From a checkpoint of a small transformer trained on Wikipedia: 914M tokens.
MLP neurons of a small language model. Each row is named by its layer, matrix (gate and up: input weights) and neuron, and shows model dimensions 96-191. Each number is 50 + 10 x the weight over its row's rms, rounded and kept within 0 to 99. A neuron's up and down rows have the sign that makes its largest values positive.
After each neuron's rows, "fires after" lists the tokens most often just before its 100 highest values on Wikipedia text that the model never trained on; "fires in" lists the words (lower case) most often at its 100 highest values on Wikipedia text that the model never trained on.

L2.gate1705:47 57 51 49 26 57 38 53 61 34 52 64 55 74 43 40 57 59 75 56 40 59 54 48 51 63 41 57 38 42 54 59 55 49 64 41 56 40 67 61 56 57 39 54 43 34 57 40 53 49 51 55 24 63 60 68 60 55 46 52 54 50 50 50 53 41 43 45 46 55 61 44 42 55 55 57 47 39 74 46 59 47 46 70 34 46 40 37 47 44 29 63 50 52 34 39
L2.up1705:45 58 71 42 32 44 52 44 44 37 55 50 44 72 60 49 41 41 69 52 62 76 68 51 61 60 59 71 25 28 54 34 56 55 60 64 55 35 56 45 57 55 54 37 60 50 60 48 64 36 46 50 50 63 49 46 58 48 57 16 56 65 50 53 46 62 69 58 26 53 48 61 48 51 58 49 34 44 48 60 44 45 63 44 39 48 46 60 46 55 40 45 46 38 37 39
fires after: " United", " the", ",", " South", " |"
fires in: "states", "country", "china", "republic", "sweden"

L2.gate591:67 37 54 65 62 31 70 53 56 38 39 64 43 41 53 56 43 39 41 49 49 42 71 54 30 44 42 69 50 38 57 48 46 25 47 37 54 43 53 51 55 52 46 46 50 40 56 62 65 40 53 50 47 55 40 23 50 63 44 43 43 47 51 59 57 45 55 49 46 58 63 74 42 49 53 36 50 47 53 54 71 70 47 37 46 59 50 58 39 45 43 50 50 45 47 56
L2.up591:74 38 53 55 57 45 42 59 51 32 50 61 48 40 63 57 46 54 36 39 56 36 54 49 45 42 35 51 54 30 43 54 52 36 46 58 51 45 51 49 49 59 47 38 54 45 40 50 59 45 39 55 46 58 48 47 57 49 47 46 61 51 51 49 58 51 53 61 45 71 55 69 56 35 50 37 39 59 41 47 49 74 63 32 41 75 42 46 40 53 48 55 41 49 39 45
fires after: " ", "\n", " +", " the", " ("
fires in: "7", "4", "8", "only", "2"

L8.gate1213:46 34 37 53 31 49 58 37 55 43 43 71 51 33 31 44 45 56 71 36 59 50 57 59 41 52 42 68 43 50 59 41 46 46 65 34 49 31 35 45 54 54 54 50 52 75 38 45 46 61 43 54 55 58 36 42 49 43 30 43 54 58 52 61 39 48 56 32 51 52 43 47 56 51 48 44 58 34 60 41 71 44 53 43 52 48 63 50 44 57 51 63 37 38 63 48
L8.up1213:62 48 42 54 56 58 77 37 50 51 40 54 58 40 49 45 42 67 67 42 49 67 53 52 52 43 48 57 42 31 42 45 50 61 57 26 34 25 37 46 50 40 50 41 55 47 33 43 39 65 36 40 45 51 55 57 62 46 32 44 48 52 44 60 41 61 43 64 48 63 47 57 63 48 57 40 64 44 52 48 49 53 60 26 56 68 47 37 45 68 52 32 49 53 54 52
fires after: " ", "re", " did", " made", " in"
fires in: "1", "a", "0", "gl", "not"

L2.gate2252:67 45 56 43 47 58 56 43 53 45 39 59 61 43 62 41 60 41 56 60 60 57 47 38 37 47 51 47 37 47 23 58 57 60 45 31 64 59 53 47 57 48 51 56 36 58 42 47 55 48 38 58 57 51 77 47 59 34 49 53 61 43 51 42 41 58 76 52 50 66 42 68 54 31 53 71 45 59 27 66 65 58 38 53 61 49 66 55 40 48 37 48 40 40 48 59
L2.up2252:52 49 60 32 51 53 46 35 60 38 46 71 58 69 60 53 43 18 54 48 30 59 54 36 42 66 63 50 51 51 33 51 54 61 19 55 31 53 56 54 52 41 51 50 38 65 45 75 43 67 41 39 50 51 55 34 51 41 42 48 35 41 41 41 43 56 55 48 40 63 45 55 51 57 63 52 60 49 49 55 61 60 44 32 55 56 69 52 46 56 56 48 26 32 57 48
fires after: " that", " which", " it", " It"
fires in: "is", "time", "are", "can"

L8.gate2224:52 49 51 49 51 43 53 44 58 45 56 53 52 42 42 48 52 47 58 44 53 44 59 59 49 47 43 39 55 52 64 48 53 40 45 49 49 39 46 58 42 54 50 35 46 44 49 48 50 51 61 61 50 32 17 18 57 34 55 40 59 50 38 55 27 53 62 44 52 50 34 61 43 62 56 41 38 55 40 38 48 38 39 50 37 53 52 44 49 50 64 55 45 54 37 53
L8.up2224:55 50 76 63 60 47 61 45 65 57 44 66 40 46 44 56 47 59 54 36 51 50 52 43 45 47 49 39 47 43 60 37 50 46 48 48 55 60 60 73 48 60 61 46 69 41 45 54 53 65 52 42 19 45 68 50 51 50 70 44 42 46 60 28 53 55 54 51 66 53 58 43 57 41 58 50 42 40 39 54 50 48 60 46 58 46 76 52 52 28 45 51 57 53 46 51
fires after: ".", ".\n\n", ","
fires in: "in", "during", "at", "with", "for"

L2.gate327:42 53 38 41 64 48 39 49 50 44 56 55 51 23 53 59 38 53 61 42 52 58 57 57 44 59 61 52 34 69 43 52 61 34 56 66 66 55 69 50 48 53 55 46 59 42 61 23 47 50 57 38 52 51 53 39 54 54 55 49 47 50 61 59 68 53 54 66 41 64 60 57 54 56 48 49 53 49 64 47 55 52 44 62 55 70 52 48 49 74 32 53 44 41 56 32
L2.up327:54 32 59 35 54 50 45 34 52 54 57 44 57 50 47 48 42 48 74 58 54 44 40 50 49 43 49 40 41 35 42 49 46 47 50 59 48 52 53 66 43 76 67 58 50 65 53 55 50 42 51 67 61 50 54 49 20 54 52 53 59 55 61 49 63 53 43 46 67 53 68 62 66 53 43 53 52 47 60 53 47 56 49 71 62 50 40 53 67 35 48 43 44 53 38 48
fires after: " and", " or"
fires in: "the", "a", "or", "and"

L2.gate1209:58 52 58 51 52 49 42 54 39 43 43 46 69 41 66 45 45 58 35 27 43 54 32 57 53 56 50 58 49 38 63 50 52 50 54 48 33 56 54 47 71 31 59 39 54 34 38 64 43 35 58 63 45 45 57 46 42 69 55 45 42 45 53 31 45 43 44 39 44 59 52 71 66 57 42 57 47 67 53 53 50 49 48 46 47 50 58 51 46 42 49 40 40 59 40 50
L2.up1209:45 43 45 46 52 38 56 60 45 52 51 48 53 44 57 48 53 63 54 51 40 51 42 34 62 39 38 58 58 52 45 45 43 62 41 30 46 61 75 42 54 56 48 51 58 41 48 53 41 36 61 41 55 49 52 51 48 33 54 34 35 38 74 49 41 40 45 50 35 44 73 52 39 47 46 57 55 69 41 38 58 48 39 53 38 73 35 50 49 46 82 61 49 53 44 47
fires after: " (", ",", " was", " of", "),"
fires in: "born", "which", "where"

L2.gate545:55 57 55 49 70 66 48 55 60 57 62 24 38 55 56 53 57 58 60 35 40 51 47 73 59 48 58 54 63 55 31 36 63 48 56 39 59 55 39 49 39 53 48 46 40 49 45 53 66 54 56 47 57 41 27 27 58 73 41 47 50 58 60 46 66 55 48 39 44 60 49 34 41 23 55 40 48 50 40 62 44 29 50 64 32 56 43 47 36 42 47 44 45 52 58 38
L2.up545:42 58 53 54 52 44 58 38 44 41 42 55 24 55 42 67 62 55 43 66 59 55 48 53 49 57 52 49 56 49 36 68 44 51 46 59 56 65 51 48 48 57 77 52 44 46 53 58 63 61 45 44 61 57 53 69 33 28 63 39 67 63 61 50 55 50 45 49 64 57 64 50 54 47 54 48 60 38 62 38 60 61 35 50 62 65 43 54 38 45 70 45 38 48 50 46
fires after: ".", " the"
fires in: "9", "0", "8", "6", "2", "4"

L2.gate1119:44 44 42 42 53 70 38 54 51 37 51 36 68 57 50 51 44 45 45 40 53 52 43 63 60 60 44 54 45 44 47 42 52 53 72 47 32 31 44 49 50 65 44 43 53 47 47 35 43 36 67 50 46 48 34 41 59 63 52 26 45 43 56 74 51 44 56 50 47 33 60 58 42 43 47 56 56 56 39 36 54 57 26 52 44 36 52 45 54 32 49 42 45 48 49 58
L2.up1119:50 36 38 55 38 62 50 60 57 39 48 58 39 65 52 61 37 61 52 48 44 41 65 54 48 48 58 62 51 51 46 56 35 53 42 49 59 62 46 69 51 38 41 74 49 47 55 55 52 40 56 71 28 44 45 44 45 43 53 55 55 55 63 50 31 47 47 46 53 50 64 53 44 49 51 55 43 54 57 42 51 57 59 38 55 54 32 62 25 43 51 57 55 49 49 47
fires after: " (", " ", "\n", " in"
fires in: "9", "2", "3", "4", "three", "8"

L2.gate557:53 41 67 37 52 51 50 48 63 62 40 65 52 46 40 47 50 27 23 50 39 46 59 51 53 29 56 56 62 64 51 52 45 60 28 49 58 54 37 63 85 42 50 52 72 59 44 52 50 46 45 61 46 55 54 49 53 47 42 57 39 41 59 46 43 43 52 46 53 64 40 37 63 52 54 51 57 58 77 69 48 57 58 55 34 60 57 34 49 62 27 48 53 61 48 25
L2.up557:55 21 57 52 50 43 55 53 36 51 47 65 60 42 45 50 40 44 60 38 38 37 55 49 59 45 55 55 55 51 40 40 76 44 55 47 48 54 56 65 60 57 48 51 66 53 68 43 33 54 49 51 56 54 44 54 56 43 51 56 49 50 45 46 47 40 61 56 61 65 62 48 59 56 57 37 49 45 46 50 40 52 70 37 52 61 61 60 51 57 44 53 49 55 52 53
fires after: " ", " the", " ("
fires in: "0", "issue", "angle"

L8.gate1853:47 32 44 33 45 45 55 47 53 48 56 50 59 59 59 45 62 72 77 46 44 41 43 50 14 34 30 42 52 38 67 56 44 53 33 59 49 56 53 47 37 56 54 38 59 42 52 49 48 48 48 48 49 57 43 37 58 60 51 51 44 45 41 44 50 58 54 64 57 35 53 55 58 31 50 58 36 41 55 31 27 47 36 36 48 64 48 43 56 45 56 40 53 36 32 29
L8.up1853:57 54 53 19 54 41 65 42 74 38 48 40 43 45 54 67 47 44 74 54 56 46 32 42 44 39 54 47 63 29 58 52 44 50 37 52 44 55 66 54 52 52 54 34 45 36 36 37 57 61 57 55 46 52 45 43 53 55 44 54 50 45 38 50 58 47 52 57 52 60 50 52 68 39 51 52 55 30 59 38 40 52 48 33 58 50 27 50 33 42 65 52 43 40 46 23
fires after: " during", " the", " During", " of", " and"
fires in: "the", "early", "during", "his", "late"

L2.gate379:58 51 41 43 43 41 54 57 47 51 67 65 39 57 60 82 52 54 39 35 56 47 48 38 48 46 55 52 60 52 53 37 46 54 46 63 66 60 63 61 56 46 48 49 45 71 37 55 56 39 48 64 66 33 72 40 43 57 46 34 58 52 65 55 45 49 69 45 49 54 22 48 59 62 66 52 38 28 37 39 56 37 46 47 45 53 55 39 49 41 47 47 51 64 60 42
L2.up379:59 56 51 47 51 42 53 39 46 67 47 44 45 57 54 58 30 71 46 56 53 51 57 62 51 49 53 34 29 56 45 58 55 51 51 54 70 59 46 41 48 41 55 51 65 45 55 54 31 35 23 64 66 61 52 33 59 56 51 69 40 43 38 53 54 39 50 46 44 62 52 58 56 51 44 45 40 59 51 63 69 38 56 54 37 50 59 52 46 47 53 46 55 33 41 36
fires after: " and", " It", " it", "It"
fires in: "was", "is", "has", "its", "would"

L2.gate548:70 52 71 53 45 60 56 49 47 56 52 52 43 35 67 40 55 55 63 66 56 43 46 46 75 63 74 55 49 44 64 48 50 61 53 53 47 41 55 62 74 62 30 61 49 48 62 44 65 60 31 38 45 47 54 37 52 45 55 59 40 57 57 65 36 58 54 40 61 38 31 61 56 57 62 36 58 62 58 43 51 57 61 45 47 47 22 36 37 38 64 67 33 42 41 50
L2.up548:31 39 75 47 60 42 61 41 41 38 33 66 60 46 52 42 41 64 56 40 62 57 40 35 63 58 51 62 65 54 42 49 59 56 59 49 69 50 52 61 52 49 39 59 58 56 38 34 36 43 46 58 66 44 58 63 54 36 39 36 69 44 63 58 50 34 57 58 49 58 47 42 57 55 46 51 45 70 54 61 40 49 46 46 58 42 34 56 46 63 62 54 54 47 41 57
fires after: " ", " ("
fires in: "0", "players"

L2.gate88:64 69 50 45 51 24 61 62 48 38 57 55 42 43 55 43 65 42 52 43 51 73 57 52 43 55 47 44 38 60 43 64 39 47 48 38 46 55 60 54 36 59 46 46 56 62 43 43 56 36 44 53 60 64 45 71 49 81 44 63 38 39 38 59 56 49 47 60 75 30 28 45 42 55 52 55 58 36 48 58 57 58 42 27 53 42 54 35 41 55 52 33 46 62 61 41
L2.up88:40 59 64 59 55 50 50 45 42 53 54 62 47 29 52 47 58 38 50 63 59 71 48 69 47 29 32 43 54 57 77 45 48 44 51 49 34 33 50 61 44 72 41 49 69 45 53 66 55 45 52 49 60 63 58 55 52 46 49 61 53 55 52 63 43 44 46 42 46 43 35 67 57 27 49 56 47 44 45 46 51 54 71 38 57 44 48 78 74 44 56 57 44 55 37 45
fires after: " |", ",", " (", " on", "|", "ī"
fires in: "may", "l", "august", "april", "september", "january"

L2.gate2094:58 63 50 45 62 56 64 62 45 43 51 49 60 53 54 31 38 56 50 67 61 61 49 46 53 57 50 44 57 51 51 48 46 47 52 53 55 46 50 51 41 59 49 50 62 34 48 35 40 31 64 55 45 35 46 53 61 52 60 50 43 56 44 37 43 63 47 50 77 47 47 63 47 76 53 46 42 42 47 41 46 38 56 50 58 58 53 34 50 42 55 57 39 47 37 28
L2.up2094:51 35 59 58 40 61 56 49 39 43 37 40 41 58 62 54 33 48 59 53 39 55 53 45 39 52 59 41 48 38 45 38 44 37 50 52 53 41 60 55 43 43 44 60 53 37 48 69 52 45 63 34 80 65 35 58 30 41 48 39 42 43 35 55 54 61 52 55 59 59 42 38 42 42 78 44 47 55 42 61 40 44 46 70 36 51 58 74 59 67 35 57 41 41 57 47
fires after: ",", "."
fires in: "000", "00", "0", "million"

L2.gate2005:45 51 53 62 57 43 61 45 31 52 43 45 54 55 32 78 49 53 40 45 36 57 49 58 51 61 42 58 42 43 52 55 53 40 37 27 76 59 34 71 44 39 50 49 50 50 60 71 39 42 51 57 61 63 57 51 28 54 65 37 49 56 49 75 65 60 69 42 58 54 62 53 49 64 47 48 44 47 55 41 43 47 36 34 57 46 55 54 48 44 48 57 60 32 55 45
L2.up2005:41 50 49 47 45 61 61 52 73 41 46 38 37 30 44 52 51 38 67 55 64 65 55 42 69 44 66 55 41 51 71 62 60 54 66 45 54 39 50 51 45 63 59 48 54 34 34 55 45 51 47 53 47 42 87 62 37 72 45 72 69 20 45 59 39 45 52 55 36 50 44 51 45 41 66 43 51 59 30 60 44 52 41 47 62 51 46 43 52 65 43 65 58 58 48 46
fires after: " was", ",", " is", " a", " became", " as"
fires in: "part", "one", "which", "member"

L8.gate359:47 34 53 46 40 61 38 41 60 42 63 45 59 46 31 26 54 56 62 62 40 57 43 45 52 45 58 55 45 54 55 34 35 71 61 57 42 42 45 56 52 45 51 58 68 45 61 52 70 55 59 57 52 51 42 62 55 73 50 35 50 42 63 57 46 54 54 40 43 37 49 43 56 57 49 66 42 50 49 57 53 37 33 47 62 51 55 36 47 54 66 30 50 54 44 49
L8.up359:57 43 46 53 45 43 46 52 51 50 55 53 54 41 45 77 56 59 43 50 36 50 41 37 47 66 51 63 33 51 51 49 62 35 62 45 42 45 47 44 48 58 47 35 38 54 35 64 45 53 54 59 39 50 47 25 40 39 52 62 41 41 57 36 54 54 49 64 42 44 46 61 58 35 49 45 55 50 49 45 48 55 51 39 48 64 47 71 54 67 59 48 71 36 47 46
fires after: ",", " is", " a", "),", " was", " in"
fires in: "a"

L2.gate525:55 69 48 59 51 47 44 42 56 59 47 30 55 56 53 63 45 27 41 55 57 55 50 35 35 40 55 64 56 26 60 56 54 43 58 38 55 58 56 44 56 44 53 76 49 31 61 40 37 59 36 50 47 38 48 42 47 53 37 70 44 21 26 57 26 41 62 50 54 53 41 41 37 63 46 32 48 61 33 48 49 43 59 40 48 56 52 47 64 47 48 62 51 49 55 46
L2.up525:38 55 57 58 35 46 46 41 54 47 45 37 56 56 37 49 40 52 30 41 73 24 52 55 69 40 60 54 55 42 69 49 43 51 61 38 42 56 36 57 36 62 55 52 61 69 65 57 57 39 48 36 81 60 53 51 52 38 61 51 48 41 58 47 49 48 61 57 42 49 40 70 46 50 47 48 61 51 29 46 49 51 49 50 51 44 58 49 38 52 65 68 54 40 37 38
fires after: " it", " It", " was", "It", " which"
fires in: "was", "also", "of", "is"

L2.gate143:52 58 45 54 41 42 41 31 40 53 53 71 66 47 41 53 59 43 45 65 34 42 54 58 51 49 48 51 64 58 57 62 58 42 58 49 49 47 37 45 73 56 53 32 56 32 48 63 42 42 48 46 49 59 51 25 50 56 48 41 39 41 39 50 70 28 55 48 49 67 69 49 47 53 53 72 65 47 57 46 33 49 48 22 34 50 35 44 30 42 50 49 51 46 39 60
L2.up143:57 54 67 47 71 37 53 64 50 50 54 46 49 51 67 31 45 48 53 39 60 52 68 56 49 57 40 69 62 69 41 58 46 57 65 52 59 60 45 36 50 41 47 41 35 37 47 52 63 61 50 57 44 45 41 49 55 44 57 51 47 56 49 52 45 55 50 24 54 62 58 31 52 27 48 42 59 44 47 38 52 36 49 63 27 49 46 53 43 52 57 53 61 52 50 53
fires after: " "
fires in: "0", "east"

L2.gate1363:50 40 33 52 55 53 35 37 52 56 48 49 68 64 55 57 67 48 48 54 58 40 43 60 47 84 66 26 22 41 67 53 59 42 47 55 37 53 42 40 58 53 50 49 36 38 41 53 45 65 52 54 44 52 19 71 46 49 63 48 44 86 52 37 47 52 53 46 40 45 63 49 51 62 49 61 53 51 53 47 46 35 39 72 39 42 35 59 55 38 44 35 62 48 36 54
L2.up1363:44 40 47 41 55 60 53 59 47 49 60 46 68 46 52 47 24 43 41 51 46 61 53 71 48 41 51 48 60 69 58 37 54 51 36 57 43 48 56 47 46 64 46 59 51 68 52 50 39 52 62 61 50 38 74 44 48 54 43 55 72 60 49 45 48 44 54 52 51 49 61 48 60 34 44 60 62 55 49 33 43 49 35 62 51 42 55 50 40 38 46 40 50 71 61 42
fires after: " "
fires in: "1", "2", "3", "4", "6", "7"

L2.gate1386:52 41 55 61 48 51 57 54 51 46 43 52 53 38 42 47 45 46 48 35 47 57 51 55 45 57 37 56 16 58 53 31 64 60 33 43 54 41 58 60 41 44 46 41 46 26 43 51 43 54 38 57 46 52 42 69 58 44 58 48 45 61 56 42 46 39 33 53 37 64 54 46 67 54 43 55 41 46 70 67 59 36 55 28 60 47 43 48 33 58 54 47 42 45 51 49
L2.up1386:50 31 59 39 38 51 62 62 43 57 42 47 46 45 42 56 50 60 42 50 56 52 64 45 34 42 44 49 57 47 61 51 46 45 12 42 61 75 59 59 37 35 41 32 47 40 38 26 46 32 46 59 57 50 47 41 61 39 55 36 55 49 57 54 55 50 38 30 56 64 22 54 63 59 49 26 56 55 28 44 64 24 54 47 57 59 46 56 51 40 51 45 52 61 39 60
fires after: ",", " of", "),"
fires in: "which", "who"

L2.gate338:63 68 48 61 46 46 66 47 47 52 68 64 64 64 50 42 53 55 57 45 37 35 49 48 38 39 41 44 54 59 41 48 59 45 61 45 56 54 54 57 60 44 50 46 43 37 53 40 43 45 51 53 46 45 22 46 41 50 55 39 65 60 63 65 53 57 65 42 62 45 52 56 41 15 41 52 41 66 58 47 26 45 29 35 48 60 43 42 35 71 55 48 56 46 50 64
L2.up338:54 60 64 62 51 65 40 48 48 49 45 68 36 54 76 64 36 52 59 44 51 68 54 61 62 39 50 51 53 60 55 53 46 47 54 39 66 43 42 57 56 38 51 43 54 54 49 37 52 61 53 68 54 49 56 45 61 61 45 55 49 61 41 47 63 60 41 56 48 40 57 37 53 50 59 30 52 64 48 35 44 54 69 41 57 53 57 45 27 45 44 45 41 57 55 42
fires after: ".", " the"
fires in: "united", "0", "1", "7", "3"

L2.gate2014:40 42 62 42 71 73 41 60 56 46 51 37 33 35 44 41 44 55 33 80 27 49 52 71 49 40 40 46 64 51 56 35 38 46 70 46 51 57 53 54 41 58 49 61 53 47 46 84 44 43 49 58 50 54 59 57 50 70 41 52 55 47 44 55 53 40 37 24 49 51 39 45 50 51 67 55 68 46 42 66 84 60 56 42 47 38 54 47 71 57 50 36 55 61 34 64
L2.up2014:53 47 51 59 53 36 57 46 44 61 74 37 53 53 62 38 45 59 57 52 44 54 62 46 39 60 56 42 59 41 51 54 60 46 46 47 41 53 38 43 39 74 47 39 55 51 42 68 51 42 48 52 45 46 41 45 59 45 34 60 64 48 54 67 57 42 53 44 45 27 42 43 64 57 51 48 63 55 48 65 45 46 55 52 56 50 60 65 48 51 53 58 73 55 40 50
fires after: " |", ",", "),"
fires in: "which", "l", "w", "where", "a"

L2.gate256:41 50 56 45 52 43 59 43 49 37 38 61 57 55 56 47 61 67 56 44 46 54 57 60 58 56 46 44 49 60 61 50 56 58 58 45 42 51 43 52 50 59 52 40 41 46 60 47 51 49 37 54 43 56 36 43 51 41 59 74 49 49 43 60 50 38 49 43 52 46 46 61 47 44 17 51 66 53 56 39 62 62 53 59 48 56 35 48 51 53 57 53 55 59 55 67
L2.up256:49 51 44 41 57 45 47 50 53 49 49 62 57 44 40 68 58 46 60 50 48 46 34 57 65 39 41 66 61 43 40 53 59 55 45 52 42 35 53 44 53 73 73 62 52 45 53 50 44 40 29 47 44 55 37 55 47 58 59 54 49 39 41 50 56 49 63 39 76 62 49 49 44 63 47 45 60 53 49 51 39 34 47 51 50 56 55 58 49 56 65 50 45 51 49 46
fires after: " "
fires in: "0", "used"

L8.gate1609:52 40 53 32 52 52 43 52 62 58 50 43 47 54 51 55 62 59 60 54 39 40 67 39 59 56 59 71 61 58 49 36 49 38 51 48 65 64 58 55 45 34 43 54 70 49 57 49 72 48 58 61 55 50 58 51 32 53 39 43 35 46 50 55 36 69 38 55 39 50 46 45 47 43 49 52 46 51 69 57 57 62 30 51 15 63 43 55 46 38 44 60 49 47 32 52
L8.up1609:51 46 33 37 70 56 51 46 80 54 44 61 43 45 39 56 53 38 52 51 46 48 55 67 66 43 50 51 56 52 46 38 53 60 35 66 50 50 52 55 40 44 48 65 49 38 62 56 66 39 56 48 50 37 39 39 50 45 58 53 55 48 58 44 61 53 56 58 48 48 76 35 37 28 49 26 58 49 50 59 46 64 48 48 35 73 44 48 50 52 45 64 45 45 60 52
fires after: " in", " the", " ", " and", "In"
fires in: "the", "early", "late", "1980s", "1990s"

L2.gate1608:40 51 41 51 52 39 56 46 47 62 57 54 58 43 45 47 65 48 69 51 47 66 42 33 57 65 55 62 46 47 51 49 44 38 39 49 37 43 36 37 38 45 48 48 60 50 43 32 40 54 40 56 37 59 48 62 41 56 43 48 47 61 66 45 40 49 45 32 30 56 53 55 57 47 58 51 51 23 70 50 87 67 53 67 40 45 52 58 60 45 62 61 55 51 41 62
L2.up1608:50 53 46 49 49 59 57 44 45 55 54 59 60 55 35 48 51 55 46 30 48 54 58 62 44 56 54 51 40 60 45 55 43 39 42 34 59 51 61 54 34 28 49 43 52 69 45 33 64 39 45 51 54 58 42 56 58 33 53 49 65 45 40 64 27 50 25 47 53 71 56 56 48 59 46 52 47 47 65 42 51 37 45 42 43 83 52 47 60 49 59 32 39 53 51 49
fires after: " and", " the", " his", " their"
fires in: "the", "own", "early", "original"

L2.gate2195:26 48 61 49 59 70 52 62 51 53 63 75 46 41 53 42 52 60 31 48 47 51 51 47 48 47 27 35 53 55 53 34 59 54 53 45 59 34 53 49 50 52 41 41 47 63 40 55 58 64 36 71 34 67 37 34 54 50 55 61 45 67 50 55 43 38 50 47 51 62 60 42 66 60 48 53 43 41 58 54 51 46 54 44 62 57 33 62 37 45 45 48 42 48 57 39
L2.up2195:51 70 53 52 46 76 40 55 64 48 54 30 36 54 54 41 69 30 49 49 53 62 54 55 52 45 29 56 51 49 48 63 43 59 66 55 57 43 48 42 53 44 42 41 55 49 67 25 68 39 61 57 55 63 33 58 52 60 58 50 51 47 65 38 42 57 42 45 43 46 52 53 43 43 75 35 50 49 55 64 46 54 63 62 26 63 50 54 29 61 37 54 42 62 42 34
fires after: ".", "199", "201", "202", "200", " of"
fires in: "00", "1990", "0", "2019", "2020", "2009"

L2.gate944:47 47 47 43 63 72 54 56 41 46 48 62 40 33 49 44 59 45 39 59 81 50 47 56 66 52 67 39 39 46 60 31 30 59 60 50 58 40 48 31 38 78 46 49 61 50 40 46 39 50 41 42 52 66 62 58 60 39 44 56 44 59 49 55 58 52 39 54 50 69 56 40 44 54 50 47 49 36 54 51 39 68 55 40 59 47 36 52 33 48 48 46 58 43 48 51
L2.up944:41 41 32 39 48 58 49 53 43 41 57 54 42 55 43 54 55 53 54 32 56 38 34 59 53 51 45 57 52 32 44 42 71 21 46 43 42 44 64 51 45 46 53 50 39 36 47 52 68 43 57 45 45 33 41 40 46 48 46 49 53 40 67 62 40 62 53 42 40 69 67 46 61 28 54 44 44 59 45 52 47 53 43 26 47 42 50 37 56 52 29 67 38 60 53 36
fires after: ".", ",", " but"
fires in: "he", "she", "they", "i"

L2.gate1302:47 53 35 41 47 62 37 40 40 60 34 54 35 58 49 44 33 59 60 42 56 65 55 53 47 58 50 53 38 52 50 45 49 49 52 51 71 64 52 37 73 31 52 62 34 49 49 59 39 63 69 84 62 48 59 51 53 32 29 45 59 52 71 45 24 42 60 50 55 40 55 38 74 38 50 58 57 44 53 55 42 59 58 52 60 47 46 40 42 47 50 59 50 40 66 67
L2.up1302:54 42 43 44 60 49 46 43 60 60 65 37 56 51 55 66 48 48 32 40 52 43 72 58 33 45 44 38 49 74 47 51 59 57 41 55 64 61 35 48 54 26 44 44 52 62 55 44 58 64 61 51 64 53 47 39 47 42 47 54 56 41 58 55 51 56 54 44 27 47 41 39 72 62 59 57 60 60 61 29 49 66 60 53 43 52 34 60 33 66 43 70 45 63 50 55
fires after: ".", " —"
fires in: "0", "9", "3", "6", "4", "2"